From a checkpoint of a small transformer trained on Wikipedia.
Architecture: RMSNorm before each block, rotary positions, no biases in attention or MLP, untied embeddings.
MLP neurons of a small language model. Each row is named by its layer, matrix (gate and up: input weights) and neuron, and shows model dimensions 32-159. Each number is 500 + 25 x the weight over its row's rms, rounded and kept within 0 to 999. Numbers have three digits each. A neuron's up and down rows have the sign that makes its largest values positive.
After each neuron's rows, "fires in" lists the words (lower case) most often at its 100 highest values on Wikipedia text that the model never trained on.

L2.gate1552:516489482515513486527477543500502538468469526543510534500490498480497517478503480517482479488479479485519474471518510509540509459527534491534466457520567466492466509518458494523552506438506516503446541484497540535506537492464503493461461476483505543459504504498508525531506511499534500479487542527518500498528492552482480483461496500468484488480513486499490482539474525497446510492477
L2.up1552:498492493518507503548492530466496548501463513544505528471511456483523522496479510500474449481490475485520482477500503502527498431534522496503452499467571445493495483503478529509522520475509498507437543499509516536482546490479503484471476487504461516484508494485512503556506523494535476475459525543509485489489514529494475514454489504483501480517489500502476475493459504494470481474482
fires in: "russian", "spanish", "soviet", "german", "romanian"

L2.gate1420:509484512447487575490542455508522503492531471501484510479442482493512498480468499488455500486483473501521528509472472512478513513492538476514532489545484485473456510510503502517503462530484505486445500457513502501482487520463530484528480516474519487483523486494474466516478493515472490467471485524502506512473548511547482510512482473505523508508482530497507485505499494474509490536501
L2.up1420:464512480512517543501600474490496508506514501475499492479507498493507503528491513491480510495479514492481531493492490502528536486427520507453504496526498499505507507497472477501567503501473503505460480513496483527488533490489514542487479513480512529511514478478475447530490422505485499546473515511498491473507543482518492459530485521508506490530513470498526450509491493451508470507487
fires in: "later", "more", "nearly", "leading"

L2.gate1126:508487490517501538460500509504496495506512482511451480513524493504503508453510480469460490477493441517490507515487469566509557485497499477456467477519478509491558477507451508506492456505525478495488503508535491499489500493472458457488464511563450544496471456504508485473502512532505475522482467479477495546535501485480510521456556493540504441523492473489478562564520487474533482516513
L2.up1126:467482549514506518494537508510496519500504535541532509500490504517502510532471493484422474499493521483466496506490446534496427495504486525512497507492515489497522529516482513487557543517511526499494473571510502497500500459539487518478458506465488496480524514507500534483498537505483494485451518492508493513526456484515497530508520487464521477483462475512488529511488485467495473492501
fires in: "later", "killed", "involved", "development", "boy", "diamond"

L2.gate1337:527467470508489473510468489486503490530583513461473494520494534487497496525522493473475482516510502532497533490509465455484520484549511524470511494498540519489515490473521472533472448484479444511490492481497489494482487568485500431509484491571515455507500557484509488501509475496475563498548451522489511469484505431432502490466525510520499447584498457490503505511515510517500511558515
L2.up1337:480475537523503535483527496491479471489590488551476507483468566501499525513509525547499541500495515543515500524454471553517527470516478503531505483501470544500555511510459518506477453519499506508501537475487437507529496471486475467497515515505558539473475506512478491531496477558482460507508501515520503505527471457486494529496508520471499516510506501519500496479515489506474479519473
fires in: "not", "per", "perhaps"

L16.gate1285:545531502482443517488533506506560483502524488523518510496478515489495518479508503484507509489500522535561472466546506452511524499510482510474528536462450585544482523513480482478513462505513488523488529490469469476490466574481521504482474494476507530520484511479472524505465475494491515482500492471474470508532496539522566485468516495551464509493550519497504512465512523545538523462554
L16.up1285:514502458473485496512498522497497528529495473544482468533542540487493475530515488489507487583539479505504516483490550517465478544507576515519484489495538530528499477516513496502493529453481544506554500544501534517482492507452506508457479504494523473466507487488536492539474534485503494554510513496505541537507515505529497541473471530503464498508467500482513544484527504484558505495479
fires in: "at"

L2.gate1514:502516502516487504502485516507501501517511513517485496495489509506497451514501489471516509517514461478486495482492509477523530513533511509464488481460566500499540470511496484467502463503533501496506496559531512509543501476470495484514501490546483468499519558495495530520500506528479486518537515501511516474513567506431516510470528519519496474493504478517529487465486496494495511537498
L2.up1514:503479510530498508515530503502484478511500510455497495473495502500532473542505485436461509486495497480536490483551561508489520477483444483515510500523533498490463498503498543486487435485478509499522537528463511506533502492477484532506529482464495471506552473464514507464499499415481533510458489519462486512506491485472492483489468521492483492461481477493481528459484480522521556475512
fires in: "parents", "father", "back", "between", "international", "return"

L2.gate249:486506493476492481522517502500499519577480516475487491486482508504488487478508508514532489501511538505501475483492475510480542522456480506463477514506504499522498502508482539502523512496515510514514526512528493494520506498439504524517506511471516477517526498506510495506486469493511495496512514516483509482474466475528470500510505526564499490514498486475492548456509478551508527501519
L2.up249:500490500468479489495407489485533500532539473494492478503512490495526512532528477467592527504503484589462484511498491465528470528463495513508485486478497504520518481483460457485523485502470511503500456502515495505442492472489456481508495477461516483498504516484506478536495471453491466517489494527488504517487499484478496530510513494471494466501465439477514482548515494526484534515514
fires in: "few", "various", "spent", "despite", "received", "multiple"

L2.gate1383:477461510516497498486485497489499510508495525532514508493470534481496510420495480510474441511507503471526565536515498531490518484514457491543520500518433501493562491491517499492543491498499534494489537510504488535512497489519509570480555496506523468511550466499498487497503486478507541501578528504499485513502528480502499537509506501473522518556498521515491488471452493522517500537481
L2.up1383:498444516501523506495496524521471516496485520531510489542532525476501497479489518518509450523481461478492535498479498516490516487452530491549489484493465509511500495518541521474505481505494509505517442512520475514517500467519499546494507486511459488531488473512497526479493569439508521508440517463507491505500512522520516482507505492482510498507461526527519527524468474480491476535495
fires in: "known", "trade", "renamed", "natural", "border", "trading"

L2.gate643:468483556487519516515544504500500496492511468517532518496487500502509476480480527500492524468474503522518477491556478501544513522539540503474508530502488517467524488470504460494466505512447504502504540503507508483520493482480445449523474466551524507503468488524531525540491506563526573473479515494542496503506480542449498473496535500510481515520524471492534496537480528453459507469479
L2.up643:492514455521516493531497497511507511498477466519531535495496540518481551503459495485476540484520530486507498482498476450503478500489521493496498532516492472493507538531518501487533534511500502487481499474609491488467480478552542514471516487458484460486511563500480481514505542471488517467526511510509500549512447494529507509516506520481498494490544511477474516523480482511480440476491
fires in: "history", "title", "young", "edition", "terms"

L2.gate644:481476523507517511501489500506500507490505541522476503479547524521520565504507507483513518519490503499492502484515516542489473477476504516497503507507454500481533505515483461496511497522459505500488550496525461514527505498505512528473489511491485471475551563507494502495504488533500532448460470470493509475513502432521483448496494482504510516471517542490494478486540507470503480488504
L2.up644:486456511508506534520466506516508518464505477491512508500544501456501470506454517506563503512507487473470559500477526451480501484517480503489491515479476491472518508516478509476490505474515491501509514432433481517479507498471515495490509510502524483520468521500495537489487470462502451480487541486546502547501517537503524527494438527497504538449468420523501516476528512502501524500488
fires in: "than", "british", "just", "developed", "established", "produced"

L2.gate1599:508463465532495489492500516522496515488466480496551560521472539475496505513485515519470479448459504500505472532481457480470474523506472481518513479500574444454482519533510500511580520492500500498448554464423472521480503548518560518475500481551483525488485541494520522524491473513545524470490511467506485482505483492503470475449511487472518486472533493537503490498494471508499487562476
L2.up1599:527459461525500500536523517489501556486490483493524538528484513500529481501488536525458453449480475501540472506479492486468494504539482475498526522506528479482491506509530471459541516516517509475446535508480460530496524570513540509495479485515476495488479523479535546529490522533521474508512513500525501477465477468479459510471494485483517478485503474513518511470478482471502504538517
fires in: "english", "black", "spanish", "german", "dutch", "west"

L6.gate286:502495500480497530473492505483491509516483478504457469479523488521530500471464527502538514495473505511517523499531541523476470540512537489553472509431535488507503499504486458493509489496511479460510473489486500515460489513501535512501472516455470479472551496491470510508493503474491484554472485463515517491490487484543504505512541488518463532538491556472470512507490527471504464469545
L6.up286:524457502500498477473484508499514495528484517480486512522526512501454555539494489495459469531548516499480485517488448524495483523490535477496513490518510495484492492507526510476433522505474459526498560506522503498508528498472539518507521518513501522524507480515454480498531490519512495517524481495482522480492538505477476483483552486536514503477464489486466512505544521505549486511517
fires in: "at", "once", "with", "athens", "are", "when"

L2.gate1276:509538449512529533558515495504508516519525535473518491509569554504530532491484467486505531490511489489504483501497428450529525490469460507481501516490471513487465480504533521485481502490478511503477500514470482504549491530457506450494500492493475492444507520517466478539497465518489515522506488513511489508490517497555487544504512552495506485492496525501499470455513525499497476428514
L2.up1276:452521500504514506514529494493505511559523478479515463538470517518507521504498507490535545508498509476516499516521511498524502492488562502497483489495470531496448471485510513456526443514502497501478465471450474507496489522508503472492456489518444545474507509493475442523517484519536488480472505533548500479488544485534482515497514561451504509494517498510476463549458518487506495472496
fires in: "them", "out", "tah", "themes", "capital"

L2.gate1464:515493433468494502497487508481457481478489535496493460509454481501530537478483522486523477487483521466508494499512518510489501460515531480480526522466520504510507512497512508483457510486461501490493507514541457500466512459426470534499450493493496506522466486485466498521507516502487553527465511530516506495502548478523488480542468520478499522497485461507538492510536527519527486556492
L2.up1464:496535487483500505546484523487481487508459447468480483526475502509517533453509519462502464487480440486483559495480500532455473484468514502541515518475521490486518501482486554508517496471482441486500512536484480505473510527513508480489508518515465513489512500512490449467488517474454490496501492500524531486484534470544478492515508514523508525564485486545488527473510529506518509500480
fires in: "named", "due", "he", "founded", "renamed"

L2.gate229:518465519498508492536541483515501498521499482497501487504514496517541490486538495549577509553501452470525469469481511535531497519431499488489496469507512507510488549475510509513448505506542503484517466525498498467511502450486427555525463459535485494511535493484502526492469465495474490506470537492500486495520502477495529484543503531488483497506510483511496515467504507503447502522522
L2.up229:497508518463483489508477528479479509481473493526528495508494514528494486512500490503527469471494523512523484525534515494502519498461494488494507507478512507461477518475482487450520502502553505485509543471483509458496489455509503464480467502462543504512507471535537498462489482471484552514474510484543489495501491477522501486494504485515444468476533482522532513486478495493499491494489
fires in: "also", "frequently", "better", "less"

L6.gate1025:502455464468497511535456503501532517488518492510488495517511514498515491476550491467526521509525527548503485503489543512529508478489525484482502522479490544474516509462452519513524468437486514491481510550503465500494529470467445547520470474564510545528514494519553526495509537544489514485510531518537541461508475510432500475486508480486494492514492471506467519488499503488511484518505
L6.up1025:502430502525489519555470500496505530491487480510493485541531491527505463468528508488495542525523504511493484514509531497527506455465518491465494527490477512480531490460465539537508498460445509494476530517493471467511555479477456534516510484514475531504534499541584506456485507531479481505500513523531529461493475547461516482486470476514497512495460488508471515485521483492506485498497
fires in: "then", "now", "often", "previously", "commonly", "also"

L2.gate312:485501507532516517482491526512518495513526492503538487544471522448464515463500509505515454454519503508523504503500540486484576476498448510513526502522456538520498507540545567557531494518522498506508498469501504530484509514529536539486459494436529495492512510475512495494504492570493462486464533529529496485497514562509491494467481470467504490550500568503530468486467519544498540539491
L2.up312:482518479495540506499535522493478516512501483509525510524475528509445494514495505443494492511513541490497510495481450496488434539485498492482505516497485500499479511492495546509485480512469491469500508492533511488522504491515462537532513496528440458512451506478485493482500513540481462470505519525491488497524496470499487486479503478454498493537503490484475451503489531504468517577484
fires in: "named", "own", "famous", "adopted", "traditional"

L6.gate1455:465445478491507499493451491504493469465467462493522515506472463501519483497516480486553479537467477526494499527464445472502490489454543510521492535508479496508490502479552526487457494512525502529542492493475534453470485495461499532490542519525491542515527475507550510481535500494486518524515515505502499496521518529475506514452474538522506512502453506516479517492531496530513501465431
L6.up1455:541519456523523491578482519522510540505477494493520512539494488481500500442510525467503516562494484475513490504516484537473519547516544496479469529528515492506489502514502481455529484486471498518511557504483492516529507555454505532471494538491493490507493560491464491562509529507497501500484540489527525504486535483523510500511468494513489491472493501518482489531485512515521470528498
fires in: "of", "uganda", "ranveer"

L2.gate1550:487512496500487510483563519500527495493491470542498512528471491498498502493509504548474449529505505509494488497513464565493546492485535525499494493497509547495460486514504482512448494498486499497489469509526483486460509558441495527456549487479539493527471487495517496515493520446493538524478508465469500511524498494441501520514472511443504454561507530482512493526492525529495515485534
L2.up1550:518514450492495517470476500500499523507504522596458491493488494458503512523490506542429491530504489471530504521482547517504491454479529500527495491480491494475508491516508496445489487495479473493503470504437474500474493479463527553504520494537527474486478564471499495488498497464511484506511543503481499471525502492521500535488505479489506449506515494504477512550482507539525439525510
fires in: "year", "based", "awards", "end", "isbn", "left"

L2.gate6:440471468514510484462507516508512514497562449504542517465474530484520484504517500539503482490516437542510488508479483488481502507513510497464475499507506499488475486516500464509511494516516459503515538498488499512516511538530513504486485550495562474483502521504483489513519575484522495511420536506497502476518508589439525495489519527429495530503518510537566468511504511476529531530528
L2.up6:488496478482520486419506508484494481507486532498462473468498536462480507504492504479530497487503466499511483508480458511508464470511453512445499501508481509496470496509460507542509489526491478502478456482481535490454515561521552528502498539469518512509499517526491527495509534529493524538464494491471499505504480536527508505516479490471493565473520512454491505516522477486500465515510
fires in: "can", "century", "school", "possible", "higher", "german"

L16.gate900:485506488501493507461518537505523524464537505517534527511473515480503495489516457456519511505448552508538506514487500458482527503518461492465466494490512500501530523457489480456567491455467487469480475468486497488479529492517538478452472543504469507507502468485480493480514479557471528453500505500522478503504484487505479515450456456449503516547496509523530505471502550424503508510495
L16.up900:540507492517551471501452495480491487504515547453497485523485553478501553470483520489517498490491488504494500479520453490462533493489503460553528512483558520500502504480481469518514526558468514501486532482575480532493471496503525502468498502507511492522484506476515517489494523475509479476505502490478489508504479496512487476495498485518497512515530523542538503483490482463527508478521
fires in: "a"

L2.gate952:489485523474476480519454507509493480430499481470489481498496476483493494482539506456481549473511520496496500488523500507486471484513567503499484513477512520494530519520510520481490486527500506503482516554560500490518507481511467451487479503489493475472544551496509501498508545503496481521479516528505501527489505491453490508458481470516492515475517455471483487477529505503467449454507
L2.up952:491519498568521464545476494512507492464513508530526494511513526497483527527517479539532479521494513469467502486493568514514458523493456540511497480507450533493445492503492493526480497528472491495468491516503488496506504445481543523485458518527488471519466488487486513493506463492537526494498502528495501496509535495553483512502547544497517555469489463508458478525497493499528530466477
fires in: "later", "damage", "history", "portugal"

L6.gate913:548502508481524508494543501526478520494533503509489464499489489497508492511494490496471492502503472532508544477463548495510465449517483491506505534499475552491511516546511488443501509513501500508517505500495462495544517506500504490500512474488492497500510496510460504511532481514505458437456507476502525528511481545519463514477495543478507485491499527528497493509505511493503512486525
L6.up913:495485484496483506521489490503513486497531503526526516498504549470511447512456506469457513506516509561482514479524474452499493469487497514508481505478512501460523454483504514490579523480492477534457523473562492530515532492505506517495504494494501459560493500483505500526511495500511495500476506506524513500529474548526483495491481530478555529483477506547516495573494515466507546512482
fires in: "on", "of", "titled", "rather", "grahame", "name"

L2.gate1098:560481502456477542512487490493527491506514498451503504488513486494479536514536475467502512521519519499533481507506509492522503506508494534501512517486501523524535541496478482479500490535528495515533463492495490494485521486473473535490477513475469532543504502491516482473455470507453510485529497500510459447498449470477506470451476493498478517504550475538492462490437548447525515489488
L2.up1098:524493507475483532513448512444510499507485523495515502527541505549457525478509492487520524485505524497556493483522562517525524475514481513508505554462458515483523486456467525479502518506495502523521487511502493496517495504475505501526501524487476557504518529477483483475482494512495490503468479512478492480477510515526529514494498478514500493541509462525492453516506527486528471472420
fires in: "also", "non"

L2.gate437:485462465490514513552475507498492490510515536506476524472499506506510524486487489567495484480497520500533485518463468481486445486500542508489529529485481483504476499516488499474474457493473495514505528501486463495507487489477494504478483516459550450478480458508489511493498514501495470530568505456521497537511511467576516447480488477496514500502516515499457523513503494506521534498505
L2.up437:505509507484479520570518499483515488514547491504483531504486481506486499507502489471519489504515534484526525503498446549498507488436474491463506495494523493499469499513504515490530463498508497508527479557541506501457507517512486472508479511526566508507546471480484491514499526498501530550547516515498507515484495459485518525522467480507496470455473500455486502559498525480500497504509
fires in: "2", "end", "2nd", "living", "main", "left"

L6.gate1169:456505486478503559506536512516507504462516494494488496497493550491526495514521559490518532539480511482485499510447506522483489478457470537478496501483499475485502512512477517535483480523530499506481533491497526514455510504521521503478442455539481552520505485511496533494510501497474516501467534500486517538508537533548540485516536530503479504494505526494509523500520528500474481529503
L6.up1169:457549507489515534497478514486462499495493471533490490487521502540514472493511535528485502494519521482500525508463549501502481501522505492509518485470486504453467507473456494549502519484564542489520513472491523550473465496546494485481508466497489510550490495513524537508476500477453482486514551472501482545482531534543505490545486517516495475508498537494520506522517519502492471500489
fires in: "established", "built", "developed", "founded", "formed", "created"

L2.gate1212:498505474512511547523519496495539545499498505500474496514506490501513481511548473515482523475483556483513454484473556464509473476483502527514552533484490499522528488494496484547495479503502499499524465442451505517489515472514553473512460505503506495542507518456516458480485464457486485501509481524494479510548460488501516443493487519506466521522487520517469461494505521434486512507553
L2.up1212:444489515495504485507485486492478498515478510475506473458472500474534527517510490468531482485497473518515518488493517473462477513506461497496533471516533471471478493479474523484493515514522479500507519531552507536526470494509514506508499493501476498508497492501437507493494490457486483515483484488490479490514534484482527556516514530477496531563450498464501497488512522494521537505467
fires in: "at", "won", "attended", "receive", "athens", "escape"

L15.gate197:517459492460490493517532483522544511466538546495533480514490531462488557531514518511528527501431493552487492485481455508479543470489503465552499495455486505518547529494510495484522476504510509506489538531509529496485463534478533461475490491501510509568509503529449497496498514484512477495491526473495484513529519480534473485500523455527502517462503516556486486457485526482499502470498
L15.up197:526520528534440507531562467488494502468529513495534534515495502498547487521504503553508476468504487449488502479490473521496522427493468509520503490561462521471554494490536501495519499511502541500463471457536494511486537488504508465466478508491504519487472537460481502523491501468518507538519524493540471502505508474447450521489486490484487482490493528515473466507502448497533515450489
fires in: "s", "of", "the"

L2.gate1427:469509471473514511491488528488516488484488520498510530524496504442442485508493486543538469496445516474516504476486507513470494507498494476534527481476534503489531488520469510507487525483518511482499504506488499515539508475504457531495525512485469501513518497474475493481484531502493491526512529526524500521498540486526465506519505521508521506547510530517554500498446510512497497455484
L2.up1427:490491470495532517496508497500533491542494520493479498521481517500476500468494532601546431481475457471538514480487500502493468491498511517458524492497530536515535515490491511472527512485500483477489508529473464520492525482493507510451500530500505510525485489492475496435498481527506485564509511533499486484494508469529452516506488520503536492520505544475529499513485501493500493480459
fires in: "named", "called", "renamed", "sq"

L2.gate355:538512512457476544495526490513509492482498512510495494520477512504512535436455511496507514518495494504542522481546501443498512515532496503512563495465528493495457513489477549513522523510544544512521521542445522470490501500472509518505470494522514545485518500493477494485496550492474498523476551478506473501490543486495519498490502480550477542511517461495495496488483555475525495483499
L2.up355:513506520464544495501538477486495522498520535435488516527526514468490517476514527457524455498535499502518514472514481488503504518498444540490561548479474472522482517514490549473489522483507509505497497455430447453468500521500542498522515490527521518497536502561482455521491538522542539522476499507500478456497512498525487515506473471464520494477504472491465491499474507509531497501516
fires in: "up", "win", "pos", "result"

L6.gate680:484497504515482556511502495517511492487492505511494534519481473464454499507501511489496502486476513481512485499514504540494489479506511501469487467511506520502499504496530536461488458485523530513517474521496470561469455520497509464512536454499486494520528472497556470493510498526532506515487505491483524488500534491454526477496473496489523504488550472525514491497492505526522500477493
L6.up680:478488479487498533518499513494500499508526482492541486463491540478500512457508531504565515517481481480458506486480510494506471521493512428506456489523519484469535507475534505501504495518546535514465533508533528548491503532510499503463513515479481515473484491542543515515511490462523499497521516457453535478510539501525518521482511506510535497562498477515547480510480535524477454491484
fires in: "de", "of", "based", "aires"

L2.gate423:505483518511518529533505512489513528510561512471471500482568466519508485527511542481493465492477512453489499515439482500491509472449520495488474509469479527495481480504532482505521483518522495495500483456476495501506509531516488547493457490473545546482499457475516503513507511459521457469479486484505510482476511468503497440490532481492494539494524501492556490477500535495466443514491
L2.up423:490470491454504524563496514482505471523544548453521499510516460486518504481496503511471516463495538464511479520479537552520501511465444475535513484497466509493435513460470487501498448514504533495476459483510499476468492522480489518503505501480447494503557535496509481469493484450478518494531497493493506529489468495542487477551474460550511483501510489497512479484528488447504519469496
fires in: "more", "critics", "village", "non", "sea", "white"

L2.gate388:510497509489510486438520511488492497518504513454477519509540479509488468483499506555574504493503534533499485508492521457498539494491476530512476510509486505513518505527494462600517507506483519507494453470506468494492497554489493519507515520484575540508484457501502510497499514480492564504498505507480497516494495547476504494495545520518505527504497519518484479470523492488502499494481
L2.up388:543503511471506502441547500508480486526524497528523507514545504497507503509492478493490486524505538458468510486501492487499488493418519496490503504488538505499490474505507496482460505495482503497491499542563510496515496470495477484508485490535398499502474545524487518491493487529495476476471499487517495499499519520517484498505490516483509492499529448471502487490466491499499557517478
fires in: "university", "located", "bergstraße"

L15.gate1498:518465495472497489480498486522526465435478513513504498475554532471478542482520494503510482519516491479513518467494482514486540519530510468479481513504479498506519550505470503430514472517490494481488462469523494485526515540459492525501507474474488476476535519523456506493498524486495490520523558492504487473504518495488468488458485483532504546492511512506480483499468499455540501510518
L15.up1498:490487498492489494452507487468503517480523446494528484503493450504494484499510484534525501504508544483497509502527531500482515482494500459477463492487476528474473526504493489493469514490529534505512481531506507527477474492480491467491490486495521526490533498508512482507481454512477481469520530548480499552532476494457475530471487479486504473535485522497519510507484438471511519495477
fires in: "only", "as", "just", "also", "of", "least"

L6.gate672:528463472504481492457492511541535503510490523553527484516490513470500492506528474499557498514464502503504478509512498448525528497451488466495517477467480470475486517563509503436544426500478493508450527511494485494486485516455510494484517510486520477469487474519488525469484497538484503496533540530488446537511516460531493507484519558471502516493565562517502475477500488465487508484493
L6.up672:485500484482495517462488483528542532537549476527510483515502533489508503481486471489518523506501450502509498467528535481494521503477488435485485476485469502480488548530490476448536478488472495519456506492529501486497496508499494515495510539491508446501436487504525535495517542542542462490523528529478421511505513492520504520502499537491479500505532559513509478471513464490480490490497
fires in: "they", "he"

L2.gate1070:488516469491512493519477509494509500560452509511501498439477517494490495490502489489517485492503481526486460499517510491500531506521491489487492501461426482510520499501490517574504480508463528500496469486513486516517501505493503574505488496530498490508529490517490493500494547543514490506538516529526506516486473447507509517506507473526489541519501464503480553498505508520496473539501
L2.up1070:470495442517506487549526503497496487544531470509489530476512503500493483505477524526546511501495500486496498493490469479489522523496503508516509512496429507522500508493489497599539458481490449509509478502554502510506502507548495495487526503538539503478471499500515488453491461522514517465534498509498493502494491492544500516478488478432497501496505572495482529492478505489509500483513
fires in: "won", "award", "former", "awards", "creation"

L6.gate1366:493511467484487523544479529492497490505475517494510469485498508515514504470481524498484479519498494478520497482515483508527537502512478506483513510451539508474475489496493461492513518528527460550514530476481558538505451469468510481463448542535509518499497476534544488503520561477480529469495492560450526500524507504471513524504499514502505495502496556532477504459495523537492504494479
L6.up1366:507518475484505483467471480503549525530515498527499506461496452483469498540517499455445534508493507490487493505532470526523522462503500507538448477491471507503528516492459519505459477487416474501508515531497461490497552498504553504508508462493503486508480527462428485508507489486570514530490500525536496475486502487491491522441509504468514499486536452492470496502445529485517513482553
fires in: "chinese", "japanese", "russian", "romanian", "roman"

L6.gate782:469483479502435505486493508497495492495536503494470515503484509516496519467539511486529499464521541522498521457461482460549506514480466498496506502439492502488474527525459497456502496481482493472514511511515534557451524488504520484475494519484525448479519496489455489499469498524486489455525510499491509487496485517481459552485486536495466490521457521516529495458463472496482500540473
L6.up782:535530473540489463466511481519520517488475482508513513514530466483522500532506493531505497522483473499483512506462539469532524520456521518532520480466482519497495472517505527518482501493526500499498487503523493498508521520481542472475519513519483506479510493527478465450488512523471480525513508505539519491486558481503509482470508531495508467519454505527454479528512479524457541467468
fires in: "by", "at", "in", "electron", "mccarty"

L6.gate1426:500490489526495507458501499493512505492530490518507478513495563507512502501539509452483486485468495520511498525491484495501491489485444470492498484507502478519540540503536506525500499534438487528521545517490471511496531500489489562491483511554528514522518471501514445513507506506534511479505513518451501516505524524529513513506517476460495481500515490524464443509474506504476473497520
L6.up1426:459522499510520506475526485493506488542473524484542466490488523496477492479507470507464500495485503493515484508512516480498452476511519516516518477508514474518486503537535494533517494525487459502542498504524495509523542456518503585488535517462478495541531475473487474508531439485494486533523521466478473462518500519498456541496521513481508509507535489442537476501503536507471458500526
fires in: "on", "death", "age", "date", "length"

L16.gate170:505487535491481525495516529536508513508493480493529506535518523471495493508524514476525514550517526492512501516470528525514484554433492485494470485506533512480482545541505529497441480527505526487486481477491499529472509511468506447491489491505474489526529469484501495483507478519483547440455512452542484523483505499477447460494490497502483528499512458503529480478497530481536510487475
L16.up170:514519528503478504536452492490496520482563521463501530531454471471492489579528470507535498506511547482473472490530492489489518505488516500510501484529523515506549504494473478487513507468479490528556495492498503487496526531502508527519451487502522513495490544473470509495496519496527520549487507525505513494491477493515495493515486470475457545540481473539523520479441486506466493524501
fires in: "a"

L15.gate509:525519479441524470509487525508502499484469516505514494523508542481460502528517464518511542510504538532512511478459496461495591502474495497512449488482518490498477536515496503487494469490484511514478534508470510481522516485493543494490513488500550493489478465552569486535463516518477455501492505523530476471511482473475448541478470503499495483493509529479515508467517490554554486501483
L15.up509:498521531529498493461499488464478498504440477471531510454514472504526492550510497489504519478508531485508525480503519480495526542503486541475457493527457492500552494482512515496521499510454541517480477462533547508548543528499520484491546466506484519489556501527483492508497491500564500499515491521521463493479500515476504444512473433478477494512512511468502512494499495524538489514496
fires in: "of", "and", "from", "by", "number"

L2.gate837:469493505479517511531548493507506503467513511453515504445498526495506490518476528521509477481503506567505555489508504492497501521526454494491522535495467519493497502524475501496492504473477468497501542495487482498534506525506491499498508458546496526482536518477517483491486478519492459535501530501500515485523452500493476521505530505489493483477490543531498483509515505513503506466473
L2.up837:554512501504499462508506489500488493461528488503534554541430470513498487488516492494534503493483530539478524494534467511501497539522437487491521488532521488514501506490479517546503506487519493500484540495457486489493494459508468476467496509492558516510471490549495475498494449477491502491513508548508487475504529513495471452501568469511509565494491489502511499522488519471502523507468
fires in: "be"

L2.gate1297:487507512514505490535518508491497487497515466517512506505501461511488508532502496501512505505497511539535447497476555497493520490536528487459499496517520497514543499476483512509534499487510549492520496518481464500585491479469527527504476490549469469493520538511502490491499510528519497500543523500501499503509532553552499515494472527471508496514494402507515510480547499522488463515498
L2.up1297:514489544510500507527468506509496499558515485528490513490468497493494566526488519509544498514504509470519509499504514457501478512526505494511513516511495497501470537496509488529485560518508497498492530513490492504478496523515483556505529513540526517498507560491494513487500505531490490527479525488459501540487457418527521532496489495475499480488500553493474498515516499470489551435487
fires in: "high", "early", "it", "red", "caused", "census"

L6.gate503:538529504484504463522521511482495471484529478518486482467528531505491524462494535528511505497504536495524498519497496476522517495444545495497488476461472522506545504494478469484520511445502525510469513503438461490521538470502548489495496516504521529484488532506543516514489517487527509519502508556515492483500528513509500533437525503465473517498519522508521508524500555525523485541510
L6.up503:487529533533504471515464558501493485512512463480479460540522499508504480481512477545478525503535511499500481492495512487501527518482508511507519488479492507534490487499480463485556499475502512528494449498479555465479464450431509480480469434527480514474504473471521527497523481526475470530461550538502500517492513550468531458512479505460469529522453524509518514534551473501494485503524
fires in: "later", "present", "also"

L6.gate1229:558496485493470525488520524535487491540499504474501513504481488488553494523504468509533518514516495511495473543514495464505487491515455488494483502460506457499532531515497497530567467504515533496506512457429513493490451530485532482493479500523502531469512494525500462503513486565470538471528526520510476482493548498509517513495468514447456505480505542487516489503487512501525470467545
L6.up1229:556496535518493509481528479514471510535514499501513521478489480541527479521488483505507489486572456496460514532509515502505472472551493485477442504484508467460530500512507505538535523484508519493520501451498519481509515504522491465516501526484507523491501507526515460485513453530532522462527500530482475485463534521486493545539496519503482485498501520485504472495518508511482485465533
fires in: "they", "them", "how", "themes", "couple"